python train.py --tie_word_embeddings=false --init_std_down=0.00247 --decay_fraction=1.0 --final_lr_fraction=0.1 --dataset="wikipedia_en"
MLP neurons of a small language model. Each row is named by its layer, matrix (up: input weights; down: output weights) and neuron, and shows model dimensions 96-159. Each number is 128 + 32 x the weight over its row's rms, rounded and kept within 0 to 255.
After each neuron's rows, "fires on" lists the tokens most often at its 100 highest values on Wikipedia text that the model never trained on.

L5.up335 [166 131 171 119  66 162 138 200 140 118 141 159 159  73  83 131 182 154 146  77 118 168 162  94 165  90 106 174 106  54 158 159 115 122 178 115 105  88 150 130  94 188 102 123 125 133 161  61 154 181 148 168 100 120 156  64  71 133  71 130  95 117 154 132]
L5.down335 [117 156  77 132 117 126  97 103 130 130  91 127  86 127 123 147 118 110 141 134 175 112  86 117  89 144 184 121 140 160 144 121 139 125  94 144 165 160 186 128 130 141 112 137 113 108 126 161 121 106 139 103 166 121 154 157 200 113 175 114  86  59 136  88]
fires on: " which", ":", "as"

L6.up947 [148  89 147 151 165 129 194 150 150 159 147 189 194 189 131  85  85 103 117 195 132 130 158 130  92 183 101 100 133  88 146 155 160 165 131 131 100 103 155  65 144 103 123 126  99 122 149  77 115  87 141  85 165 125 169  85 157 126 139 159  96 139 158 142]
L6.down947 [138 185 190 121  78 175 116 157 108  75 171 137  94 119  93 175 128 139 193 160 132 117 137  77 104  79 131  98 145 153  88  80 122 135  97 120 169 146 160 156 160 124 137 123 137 125 121 131 108 172 104 150 114  47 134 156 175 111 160 103 127 131 106 161]
fires on: " mi", " sol", "an", "lor", "ed", "ol"

L3.up308 [149  89 118  99 123 135 109  98 104  90  89 127 163 110 151 151  76 175 166 106 185 101 126 145  75 146 112 112 152 145 181  56 189  96 117 110 124 103 214 116 111 129 144 100 118 105 127 168 123 128 123 130 102 118  55 136  79 138  52  99 152 111 108 122]
L3.down308 [ 91 151 166 111 131 129 103 151 166  93 136 128  93  88 113 111  94  89 124 163  58 137  73  62 143 121 114 127 143 161 116 111  89 158 133 145 139 149 106 159 131 127 143 106 104 125 164 134 128 102 174 119 179  99 125  78 114 105 152 120  90 146 188 128]
fires on: "ig", "in", " of", "ond", " in", "ter"

L6.up852 [152 135 133 119 156 169 156 108 149 150  88 160 148 189 118  87 122 125  71 113 173 131 139 143 131  78 162 106 140 119 172  93 122 162 118 121  89 126 138 124  86 144 141 124 114 112 172 133 174 142 113 103 120 158 115 103 148 130  96 140 155 156 132  99]
L6.down852 [140 133 213  74 111 201 151 129 110 112 149 133 140 158 117 122 147 169  83 116 135 159 126 170  75 148 127 150  92 129 154 113 155 137 167  88  79 186 127 120 126 164 144 152 121 123 116 138 113 180  98  54 162 109 121  90  89  81  72 154 129 143 133 120]
fires on: " most", " more", " some", ":", " relatively"

L6.up558 [140 149  97 160 131 102 175 163 129 137 152 140 184 142 184 133 208 145 147 118 152 149 112 152 141 174 139 153 172 160 126 174 159 161 128 123 169 153 169 122 173 140 159 146 146 145 160 146 134 135 170 163 138 164 174 126 115 149 146 150 170 141 139 170]
L6.down558 [108 154 146 113 135 135 111  56 114 159  76 173 131 145  85 182  80 135 110 130 155 112 115  80 123  79 118 126 151  74 124 157 119 111 167 161  81 123 135 116 149 127 143 122 132 121 134  89 152 127 122 145 146 129 109 145 141 129 184 108 125 141 143  61]
fires on: ":", " =", "es", " lives", "ing", " |"

L6.up199 [102 112 142 185 118 106 115 184 125 153  63 131 157 116  85 109 111 163  99  92  70 147  62 102 164  89 197 108 129 160 169  88 124 176  33  55 149 107 154 124  98 146 112 119 191  77 149 130 176 171 100 143  95 144 123 212  83 183 141 132 145 151 122 132]
L6.down199 [114 133  80  63 145 156 147 141 147 141 161 182 101 126 134 134 155 118 130 185 138 142 183 130 120 156 144 175  91  90 122 189  84 104 106 174 168 132 120 137  95 113 117 151 135 194 115 155  80  72 159 117 101 150 209 114 123 105 110 125 102 160 102 128]
fires on: "z", "a", "or", "wa", "en", "'"

L5.up321 [100  96  44 139 103 119  89 128 168 119 155 164 137  84 166 111 156  77 135  82 129 124 115 140  88 102 159 104 170 125  81 180 157  86 103  67 118  99  80 116 132 130  98 150 153  75 128 122 101  83 116 140 151 113 122  62 141 109 161 133  98  82  94 163]
L5.down321 [102 118 124 101 119 124  73 152 180 112  68 156 100 138 165 165  47 142 110 141 125 153  38  61 177 130 101 124 113 112 140 132 107  82 131 134 179 184  98 114  94 134  89 125 122 124 138 173 131 134 113 157 180 109 114 145  81 154 129 124 173 155 152 101]
fires on: " |", "end", " All", "\n"

L3.up299 [144 105  88 101 130  88 103 140 104  94  86 110 122 116 139  96 101 127 128 164 120  75 117 129  79 151 105  74  75  91 151  39 131 117 135 149 134 103 179 133 141 134 109 110 116 125 113 126 142 147  93  97 111 100  83 148 130 123  73 137 140 115 103 112]
L3.down299 [122 145 168 117 130 108 155 140 148 134 170 106 129  83 113 155  91 100 169 167 122 154 122 196 155  97 164 110 143 174  83  90  93 158 129 133  53  96 186 134  85 118 147 135  87 135 122 143 133 135 142 162 135 107  93 125 101  81 130 115  92  82  64 149]
fires on: "on", " from", "in", "ouse", "de", " an"

L3.up806 [107  86 128  71  58 152 103 105 117 113 156 187 113 107 147 150 108 163  94 168 149 119  82 183 128 127 164 134 129 177 138  72  81 148 164 163 117 141  77 173 141  90  91 121 160 119  86 131 115  59 125 136 157 148  90 137 155 132 123 151 151 141 146 157]
L3.down806 [102 111 117 149 160  66 188 136 208  84  65 110  93 127 102 153 115 144 188 139  99 134 130 120 113 136 157 116 134  98 146 146 202 174 109 133 148 107 113 152 123 117 106  80  88 192  87 162 151 114 135 126 131 150 164  78 171 112 105  94 142 124 148 160]
fires on: "\n", " his", " of", "-"

L6.up935 [132 147 140 172  78 170 131 164 126 110 141 144 140 158  92  39 154 187 120 110 158 125 141  80 156 117 131 130  76 107 147 154 132  99 167  52  83  73 115 137  79  73 159 114 185 112 169  57 170 137 139 159  45 131 149 142 138 175 109 143 174 136 111 104]
L6.down935 [103 151  58 113 134  97 120 168 141 107 161 116 140 127 181 120 134 107 116 108 107  91 146  91 107 121 111 137 134 161 107 147 149 180 145 165  77 118 115  89 117 125 153 146 165 135 175 110 147 105 106 189  78 119 126 135 150 164 147 109  97 134  94 184]
fires on: " M.", ":", " A.", " B.", "—", " C."

L6.up712 [136 201 130 155 143 121 181 177 128 152 139 123 176 119 153 145 142 177 145 186 144 137 131 133 126 119 110 148 148 156 118 180 154 119 115 125 174 153 198 165 187 119 161 161 140 149 202 144 138  77 184 143  97 126 111 124 159 168 131 154 162 138 126 157]
L6.down712 [ 84 141 127 137 155 157  89  80 123 132  60 122 130 128  84 194 106  89 103 150 150 154 101  85 111  83 130  95  90  85 168 137 112  71 138 146  78 114 105 125 110 110 170 108 163 126 135 113 160 139  81 140 176 146 122 157 103  70 233  82 107 150 145  59]
fires on: "os", ":", " =", " ad", "ap", "is"

L6.up129 [ 98  88  99 146 102 154  95 190 187 167 158 162 166 116 114 136 137 150 153 147   6  89  81 121 110 174 141 155  75 142 153  83 137 119 145  28 145  75 101 121 146 114 135 125 173  86 144 108 197 143 132 124 103 153 156 184 170 158 121  63  62 112  82 147]
L6.down129 [ 91  83 135 128  91 176 105  96 158 111 101  91  80 103 128 179 169 142 111 125  99 105  93 144 105 131 212 201 118 165 148 141 157 144  66  60 212  85 161 150 137 126 109 131 140 150 156 119 117  76 136 132  89 113 144 113 143 127 139 147 151 110  71  89]
fires on: "'", "ant", "or", "uk", "ur", "ous"

L3.up847 [158 143 128 139 160 135 155  87  33 137 132 108 153 131 139 186 116 135 119  92 185 100 143 101 146 113 148 144 156 137 164  46  99  98 157 161 100  93 246 103  91 160 139 125 178 114 115 112 174 113 154 110  84 136  88 147  84 164 126  69 121 152 121 145]
L3.down847 [ 77 139 140 115 142 199 105 205 152 160 110 178 168  75 146 125 145 150 175 129  64 134 187 169 130 106 142 102 116 131 152 138 168 179 151 124 173 167  85 148 229  89 205 116 104 154 182 119  77 119 184  80 121 128 114 101  73 124 201 182 124 130 112 140]
fires on: "ings", " of", "ing", "ating", "ual", " an"

L6.up3 [144 124 122  89 134 108 160 135 116 139 102 143 147 138 177 126 100 156 150 138 142 186 137 165 138 132 158 103 184 158 122 163 180 153 145 165 170 168 194 185 182 169 129 144 182 140 132 160 125 153 153 121 140 114 140 140 130 132 129 152 163 151 139 130]
L6.down3 [146  94 145 106 177 141  95 112 129 166 125 140 139 119  97  89 128 123  64 121 128 128 155  56  89 130 152 118  66 141 107 139  90  19 143 136  45 110 158 178 124 153 126 117 128 178  86 135 142 137 144 111 147 133 141 135 106  98  92 156 139  89 169  59]
fires on: " =", "i", ":", "a", "ro", " Top"

L6.up593 [133 118  96 157  92 187 161 108  79  96 134  91  93 159 128  81 128 157 129 137  83 125  89  98 119 136 115  97 106 154 116 144 108 178 158  75  98  96 131 139 129 162 111 147 143 114 160 105 191 158 123 141 161 140 183 142  85 132  85 150 110 149  54 103]
L6.down593 [106  73 120 115 165  59 131 176  98 135 110  99 153 133 207 111 155 181  74  80 159 158 106 166  80 108 109 112 176 117 108 118 115 119 126 142  33 127 102 158 128 163 108 186 113 137 124 123 104 102  76 144 150 109 121 151 131 155 117 105 104  84 123 102]
fires on: "i", "u", " of", "in", "a", " de"

L3.up513 [141 123 157  93 141 105 135 114 106 114  98 101 136 102  78 121  40 100 116  94 105  23 121 125 117  96  75  86 132 140 136  41 121  96 136 131 144  74 121 144 105 112 122 111  65 104 110 161 140 129 131 105 104 103  95 133  90 130  71  90 106 104 119 107]
L3.down513 [ 43 116 142 108 122 156 141 137 113 102 104 134 154  94 139 124 170  91 127 189  72 147 114  92 156 119 149 128 138 123 172 112 153 161 128 140  73 100 102 169 184 136 135 106 116  93 113  89  94 115 149 105 194  97 152 110 111 110 132 170 110 172  99  99]
fires on: " sexual", "es", " of", "al", " Clade:"

L7.up208 [204 140 149  91 123 141 138 172  62 124 133 153 116 122 111 107 143 145 104 102  46 105 119 105 193 103 116 111 171 118 151 150 100 144 147 120 125 101  61 128 160 129 179 156 102  97 144 108 142 109 129 124  93 164 126 121 171 124 151 127 112 214  94  72]
L7.down208 [ 40  99 136 134 127 165 108 100 186 143 135 141 120 141 147 193 129 131 141 143 174 114 152 129 109 104 138 130 112 143 128 130 165 160 158 160 150 160 173 145  89 148  83  87 104 118 109 181 121 133 120 130 126 121  83 130  73 140 138  93 110  90 120 150]
fires on: " State", " Sc", " of", " Space", " for", " on"

L10.up675 [131 140 183  84 128 107 136 144 189 156 172 141 134 148 114 124 142 106 114 137  78 135 152 130 184 128 114 138 131  68 173  51 139 109  70 155  60 132 111  86 153 102 138 112 136 106 128  56 170 147 212 138 138 142 191  96 167 178  52 173 140 126 111 117]
L10.down675 [144 111 139 156 113 124 113  83 105 175 130 128 152 123 120  68 143 128 166 139  77 152 129 127 118 168 101 145 162 162 133 191 212 106 161 149 129  92 159 126  95 133 121 136 132 161 142 159 147  79 109  82  87 110 123 150 101 113  82  93 136 123 131 124]
fires on: "'", " S", " G", " in", " M"

L6.up872 [115 140  99 144 134 113 147 159 134 116 138 136 179 121 153 102 179 120 150 108 157 151 148 163 125 183 169 134 166 151 110 194 177 138 115 128 202 153 182 131 183 118 145 141 142 120 164 156 106 161 189 159 132 146 159 135 139 133 163 151 163 145 160 155]
L6.down872 [124 134 124 114 142 139 121  99 141 134  91 128 109 123  77 165 134  91  83 115 162 145 105  79 137  44 189 142 136  67 108 188 129 108 197 166  86 126 153 136 108 167 146 129 148  91 146 131 194 118  76 119 156 151 152 147 113 144 160 114 143 145 122  98]
fires on: " =", ":", "s:", " g", "p", " of"

L3.up66 [130  99  81  83 190  61  91 138 101  82  95 114 106 109 165 124 104 111 124 140  99  80 165 125  71  92 111 132 146 131 140  74 138  99 130  95 130 101 149 146 147 151 136 154 131 115 126 165 179 143  85 118 109 112 103  81  86 146  94 114 171 132  83 161]
L3.down66 [102 128 159  96 115 185 112 122 179 121  74 134  89  62 126 118 145  61 173 177 114 173 117 160 138  58 138 192 139 161 156  94  84 163 137 161  76 127 100 130 141 118 130 119 113 130 134 146  93 128 163 127 164 130 135 106 103 113 113 115  93 176 187 108]
fires on: "in", " from", " been", "fl", "st", "ul"

L7.up486 [167 110 139 203 156 159 165 158 138 183 182 117 176 146  99 178  88 161 154 125 124 132 179 125 181  82 124 113 150 148 159 168  96 118 158 117 139 154 161 187  99 161 110 185 166 174 180 132 164  99 176 164 130  83 157 179 139 185 153 118 103 165 152 127]
L7.down486 [108 120  90  70 149 152 122 134 127  68  56 135 118 100 176 164 104 131 138 128 170 176  93 147 121 146 188 149 117  87 202 122 130 144 154 148 143 113  79  55 161 127 136 141 105 136 129 119 159 132  91 146 100 160 137 150 120 109 102 144 135 125 103  87]
fires on: "om", " trans", " an", " El", "un", " Union"

L10.up172 [143 122 129  89  89  98 109 153 162 193 112 211 166 156  63 140 178 121 107 152  87 135 165  88 122 124  65 106 100 128 104 159  75 104 148  98 113 169 109 108 147 160  96  88 165 157 117  92 144  97 105 121 130  94 120 145 123 117 102 177 105 169  77 138]
L10.down172 [114 151 101  95 148 106 110 119 135  96 124 133 128 139 153  98  92 162 141 185 166  96 140  94 159 107 157  96 169 104 104 120 178 105 127 101 147 146 124 162 171 120 151 185 136 116 100 100 191 124 144  87 125 109  74  94 191  70 144  97 135 102 153 167]
fires on: "ly", " and", " to", " or"

L6.up315 [164  76 142  75  74 117 128 102 105 143 192 173 164 179 141 142 136 103 136 141 173 127 171 124  90 149 129 134 123 149  97 103 110 110 191 156 113  79  70  67 135 123 107 202 141 131  81 124 143 121  73  81 113 139 136 189 173 153 100 149 200 119 146 148]
L6.down315 [101 137  88 113 107  91 136 142 152  84  86 112 195 155 156 169 110  95 140  76 112 181  88  88 145 158 126 146 171 121 116 166 166 172 173 116 124  73 149 160 139 119 181 133 158 107 110 113 108  91 173 117 112 170 183 106 146 209 113 138 136 145 146 165]
fires on: "\n", " former", "an", "ate", " of"

L3.up99 [138 127 142 147  93 164 143 120 151 147 113 135 151 158 156 153 126 157 162 156 132 125 124 151 139 130 130 100 121 116 136 168 160 119 148 107  52 130 162 125 150 149 154 158 144 141  73  93 109 160 119 210  79 200 178 113  77 133  54 132 132 100 111  95]
L3.down99 [122  92 154 178 118  76  90 129 138 165  94 170 135 117 130  85 141 106 162  70 181 159 105 140  95 107 158  96 221  91  79 216  85 135 177 133 141 153 179 132  99 147 100 134 185  97 169  95 109 132 114 174 117 126  81  73 100 132 107 118 159 108  53 108]
fires on: "al", "l", "e", "ing", "es"

L3.up696 [138 117 129  93 120  95 123  87  59 105  63  88 154 102 193 130  88 132 110 105 147  58 120 120  85 117 151 132 187 150 148 155 143  96 145 116  89 110 233 109 185 152 114  88  96 122 130 178 159  93 110 140 111 143  65  87 115 158  93  92 134 122 114 179]
L3.down696 [ 76 105 150 165 152 160 111 158 145 128 120 170 138 105 117 147 118 124 157 155  84 127 132  54 140  88 143 138 127 154 165 124 113 129 129 143 158 176  72 164 144 141 176 137 118 154 172 168 109 130 138 109 174 126 111 132 106 128 151 162 142 173 180 156]
fires on: "ig", " of", "at", "al", "ing"

L6.up622 [119 141 107 142  68 153 143 128 102 105 108  88  89 163 101 162 143 100  55 118  86 120  92 145 117  91 126  95 131 124 114 118 175 111 137 127 124  51 106 133 122 136 142 117 174  85 104 107 189 134 136 175 160 176 182 145 160  92 112 133 125 171  58  90]
L6.down622 [136  95 147 108 123 113 161  87 158 115 128  96 116  81 124 144 120 114 149  91 104 129 133 136  87 125  98 105 162  99 160 142 136 137  98 151 143 102 126 208  59 100  84 145  95 162  99  82 103 173 142 177  78  98 194 133 125 139 138 131  97 100 156 160]
fires on: " P", " o", " $", "u", " of", " he"

L5.up91 [169 111 126 102 136 175 150 176 101 131 130 138  95 148 137 146  96 121  54 195  45 157 101 119 129 172 158 108 136 161 124  99 127 102 160 116  86  87 127 130  58 119 123 160 107  70 133  51 164 116 116 133 110 206 144 122  86  97 138 151 154 184 136 111]
L5.down91 [ 97 103  97 169 175 113 107 109 124 123 129  97 114 111 146  89 133 143 146  65 173  31 165 156 156 144  95 119 130 149 113 158 183 136 118 123 140 207 129 170 167 170 124  99  89 167 101 178  77  99  82 148 181 125 140  69 185 169  95 144 112 106 140 124]
fires on: " |", " by", "-", " for", " USA", " of"

L6.up632 [153 153 162 120 107 161 135 149 156 144 189 155 136 151 125 174 128 155  59  95 101 111  78 198 144 126 147 119 149 100  94 148 174 136 148 111  74  97 141 128 136 108 115 131 154 111 150  82 135 112 143 106 114 144 138 154 137 152 128 134 131 135 120 116]
L6.down632 [139  74 145  92 140 102  66  66 153  68 146  95 164 158 136 206 141 150 164 120 138  73 103 179 133 113  51 128 144 140 145  89 168 139 166  74 147 146 126 107 118  94  91  97 119 148 195 131 164 109 165 152 103 108 143 123  93 117  94  89 107 146 160 130]
fires on: "h", " /", " Sa", "ah", " Sh", "a"

L6.up240 [147 153 104 134 141 101 145 117 141 129 149 140 171 164 139 105 134  95 180 161 131 169 164 165 155 144 100 100 165 117 107 158 167 178 119 121 160 190 165 206 187 160 153 154 185 150 140 151 163 147 177 145 128 104 126 162 120 163 111 124 147 123 113 135]
L6.down240 [164  92 134  67 118 108  95 122 138 189 110 129 144 131  74 136 147 122 157 114 165 184 137  45 115 132 168 119 114 103 132 186  91  73 157 148 107 138 163 160 189 170 127  83 130 172 134  81 152 103 126 119 150 178 135 131 135 147 122  98 142 163 113  71]
fires on: " of", "art", " =", ":", " per", "ul"

L3.up1000 [117  98 105  80 140  93 139  95  95 108  96 102 113 124 148 133  98  90 111  97 106 108 187 123  98 129 118 118 163 160 148  87 111  85 143 117 129 118 144 122 148 129  92 128 115 122 122 151 112 124 128 106  94 115 150 122  90 122 155 108 156 117 106 146]
L3.down1000 [ 87  96 135 112 120 153  92 206 134  98  82 155 145  72 125 175 155 121 125 137 100 159 132 161 133 122 170  68 159  69 139 149 199 173 168 152 151 153  97 149 167 121 116  95 111 142 117 138 119 109 125  84 182 150 114  75  78 130 190 162  78 145 122 122]
fires on: " al", "ing", "al", " des", "as", "es"

L6.up188 [140 185 144 130 144 114 150 167 144 127 131 116 131 127 146 173 122 200 154 161 145 165 119 136 136 161 175 154 170 177 151 124 133 153 179 169 162 123 135 174 195 116 128 137 113 163 170 178 121 167 142 127 139 166 112  88 109 129 125 133 185 147 124 172]
L6.down188 [128 168 130 185 203 126 103 152 140 198 126 156 164 147 113 162 210  97 168 153 136 154 118 111 167 126  92  85 135 122 129 132 129 133 137 126 113  91 128  92 110 182 167 119 109 181 141 145 101 156 116 192 114 113 125 140 112  89 153 117 135 112 150  86]
fires on: " also", "-", "er", " the"

L7.up471 [142 147 140 163 121 126 184 113 155 187 214 142 167 151 141 223 116 126 139  92 115 127 168 163 187 129 163 115 143 161 147 181  92  87 156 118 141 141 146 160 103 135  98 178 151 185 185  94 163 174 155 147 124 130 179 166 164 150 171 131 109 153 146 136]
L7.down471 [114  95  95  99 147 120 114 160 126  89  74 130  84  69 165 153  98 138  98 163 165 178 128 110 141 141 203 158 125  84 151 104 163 169 151 154 147 118  60  52 137 145 120 145 112 139 115 144 116 116 124 170  90 127 107 144 150  69 116 137 158  89 109  76]
fires on: " met", " Man", " X", "om", ".0", " an"

L6.up609 [196 113  91 162 117 171  75 160 158 177 138 165 124 148 134 129 100 136  71 152 120 112 117 117 143 172 131 109 130 122 165 149 103 148 116 147  86  76  66  90 122 134 141 182  61 129 121 103 134 105 127 185  60 102 177  95 145 113  88 103  80 139 141 103]
L6.down609 [176 126 131  63 119 136 146 140 169 164  75 137 156 139  90  95 164 168 141 123 119 117 138 106 107 140 144 125 107 144 122 175 111 130 174 102 179 107 176 112  84 110 172 119  99 118 205 151 168 114 187 137 111 149  92 126 129  81 130 138 135 128 145 121]
fires on: "c", "m", " am", "ass", "am", "um"

L11.up157 [108 136 165 107 123 172 102 136 125 124 192 198 106 104 117 147 161 124 116 100 122 104 114 134 183 153  93 181 118 118  93  99  92 131 161 142 162 123 124 133 102  97  89 104 109  71  93 144 161 157 108 136 118  94 168 152 170 144 107 138  67 158 130  99]
L11.down157 [145 159 141 183  50 112  99  68 128 144 114 167 132 113 139 104 166 157 163 132 156 143 135 196 115 173 168 152 120 126 169 143 133 177  65  95 100 107 105 113 121 131 182 127 130 105 100 152 113 128 169  25 155  73 173 113 174 134 179 185 110 134 153 106]
fires on: " \"P", " St", " ch", " (p", "ce"

L3.up422 [135 157 152 145 143 130 140 136  52 124 110 114 133 130 150 150 119 128 115 128 123 129 148 109 148 172 139 151 106 178 177  94 148  89 136 121 128 137 163 138 151 149 127 165 146 145 126 101 137 105 103 149 151 130 140 147  84 136 158 141 172 128 126 161]
L3.down422 [106  68 112  50 112 157 145 159 132 116  96 192 198  63 153 133 162 131  85 113  66 169 170  81 140  97 150  82 110  81 148 162 109 197 118 114 125 147 121 114 177 100 101 102 114 138  96 103  68 128 102  70 140 151 151 125 121 104 174 137 116  98 104 143]
fires on: " an", "ing", "ate", ";", "ber", "un"

L11.up775 [151 131 142 122 154 161 111  83 143 132 110 199 151 123 102 180 130 205 129  33 110  93 128 126 146 139 113 132 106  96 124 181  92 158 163  72  46  90 148  91 153 116  66 149 125 147 153 146 130 108 102 158 191 145 149 121  78 136  60 195 147 111 103 141]
L11.down775 [160  97 160 156 161 108 136 167 154 166  89  99  61 116 106 145 142 157 147 106 118 153 168 146 130 105 178 173 110 139 102  78 133  73  97 149 108 183  51 154  94 152 128  94  99 162  93 150  94 103  61 137  98 133 177 165 176  91 153 165  70 150  85 165]
fires on: "e", " de", " Te", " te", " repe", "ted"

L13.up533 [154  93 170 128 131 113 127 180 107 158 141 170 113 121 130 179 152 149  63 103 166 136  89  79 148 105 156 123 125  83 148 121  89 164 109 177 134 161 129  82 124 137  96 200 140  83 132 136 124 194 126 137 142  86 187 160 174 153 109 183  75 122 102 164]
L13.down533 [128 147 104 105 126  75 131  69 129 150 137 138 140  91 115 141 114 137 149 162 146  97  80 109 108 127 117 177 115 160 122 119 131 129 124  63 134  60 109 177 168 123 107  59 123 162 123 191 186  77  95  65 138 114 106 132 175 163  76 116 109 120 161 107]
fires on: " St", " f", " st", " t", " T", " ch"

L6.up357 [145 145 174  93 131 147 170 110 113 146  70 148 137 136 137 190 113 209 145 189 122 181 121 119 106 136 142 140 213 180 170  86 124 181 103  83 182 131 215 147 123 144 155 119 126 137 126 154 124 160 110 150 120 148 123 127  97 144  88 131 230 141 140 106]
L6.down357 [138 115 122 153 109 154 118  86 174 143 124 137 185  92 115  85 164 115 145 150 116 136 161  80 159 156  95 132 157 145 149 144 120 112 119 113  85  99 131 158 189 113  74 120  78 149 125 102 116 149 180 127 161  96 158  95 128  95 141  94 149 101  96  95]
fires on: " also", " of", "i", " Player", "ing", "io"

L12.up106 [131 173 106 115 118  99 114 131 211 130 120 147 164 140 118 158 134 133  85 112 135 188  95 115 120 123 123 156 171 106 128 137 151  96  79 158 124  38 157  58  88 168 136 150 144 113 153  51 141 167 147 189 115 118 128  98 171 148 105  79 140  89 106 167]
L12.down106 [151 128 137 142 127 176 127 123  96 158 116 152 144  88 106 101 143 150 123 165 108 102 125 113 138  56 134  89  94 127 184 138 168 144 145 216 114 143 129 116 159 131 145 130 108 118 153 204  93  86 136  70 167 154 141 112 127 179 161 106 142 165 157  65]
fires on: " S", " K", " J", " Y", " M"

L5.up533 [147 121  79 122 150 131 135 175 164 121 182 144 124 102 164 110 174  75 136 133 126 159 131 121 121 138 169 130 141 107 107 195 135 110 148 112 123 111 182 203 166 122 124 140 143  82 148 180 155  97 120 131 137 131 181 124 138  85 144 133 162 117 157 166]
L5.down533 [ 75 164 159 110 108  94 128 135 156 166  27 172 102 127  74 137 130 114  95 119 145 162  55 127 212 132 124  84 122 116  78 121 118 133 132 165 133 155 124 148  75 159 117  94 148 125 122 195 110 152 127 141 189  94 149 157 156 146 162  89 147 124 121 102]
fires on: " |", "==", "ri", " t", "'", " All"

L6.up696 [144 111 166 133 116 167 122 209 153 124 116  94 151 176 111  63 129 131 124 112  56 156 150 123 198 116 123  83 141 106 149 126 108 104 149 114  86  77 117 111 111 141 160 141  81  84 176  65  97 134 169 109 119  68 106 102  82 175  96 143 145 173  95 115]
L6.down696 [172 123 131  74  99 118 147  96 199 113 149 104 124 143 110 144  92  99 100 126 188  99 134 128 115  95 173 150  80 165 125 101 153 172 116 118  88 231 122  75  97 118 123  91  77  89 165 181 129 125 121 139 194 103 122 172 147 187 156 130 101 101  23 119]
fires on: ":", " where", " when"

L12.up61 [160 160 131  72  69 146 156 138 123 107 162 155 119 158 125 151 173 170  91 192 163  66 136 165  91 145 127 129 145 125 134 124  76 155 137  99 104 140  37  82 172 163 126 175 164 136 105 106  67 127 130 117 134 112 129 104 128 145  64 120  92 154 167 192]
L12.down61 [114  68 141 123 109  87  64 158 154 140  67 120 127  96 130  91 102 140 111 158 108 130 131 149 109 123 112 113 158 104 145 130 146 107 149 150 115 113 155 144 166  72 161 135 127  96 167 116 161 119 121  89 121 146  93  57 161 145 169 110 127 117 127 171]
fires on: " and", " took", " take", " takes", " to", " off"

L3.up713 [151 121 118  96 122 118 168  97  74 106 104 140 184 105 171 149  33 113 127  98 161  79 141 153 136 105 211 156 179 199 156 151 113  99 146 140 140 106 195  83 148 122 109  92 165 159 133  94 115 157 167 122 144 109 169 146  73 146 147 129 150 137 118 156]
L3.down713 [ 83 121 153 123 170 192 122 156 156  81  98 170 158  87 134 139 160 117  96 154 100 134 164 110 145  60 136 126 111 129 184 155 160 161  71 129 135 129  49 119 184 148 110 128 113 148 128 112  87 133 159 105 124 173 107  92 103 159 143 167 100 138 157 113]
fires on: " most", "ing", "l", " first", "z", "ber"

L3.up372 [166 102 125 120 146 134  88 163  91 142 157 130 120 136  94 150  70 142 154  91 152  99 131  84 201 146  95 118 128  78 142 178 151 109 131 150 103 135 158 112 151 105 160 128 144 101  85  89 108 133 147 126  57 160 124 111 112 200 139 209  95 141 127 103]
L3.down372 [ 91  89 103 129 113 137 123 183 115 106 147  90 120  78 109 133 110 142 181 176 112  93 138 159 119 122 143  96 157  90 110 183 136 123 135 150  88  88 141  89  69 167  93 142 117 114 201 101  87 135 119 134 117 115 129 114  77 168 126  98 134  58  62 181]
fires on: "es", "al", "le", "ed", " ant"

L13.up186 [127  39 108 134 128 126 114 115 168 158 135  87 101 148 162 116 140 176 125 140 148 127 115 152  93 189 113  88 174 114 132 177 122 152 129 157 108 105 124 168 151  88 167 120  65 103 112 114 159 229 137 148  85 128 136 139 129 179  86 103 114 133 128  93]
L13.down186 [142 109 107 155 133 104  91 122 155 138 136 145  69 105 102  92 160 159 175 165 117 162 131 113  82 101  87 132 146 136 111 198 136 122 111 134 125 142 131 156 119  99 132  95 172 146 125 153 150 178 119 181  79 159  59 109 147 144  91 113 141  72 115 114]
fires on: "r", "l", "h", "n", "al", "k"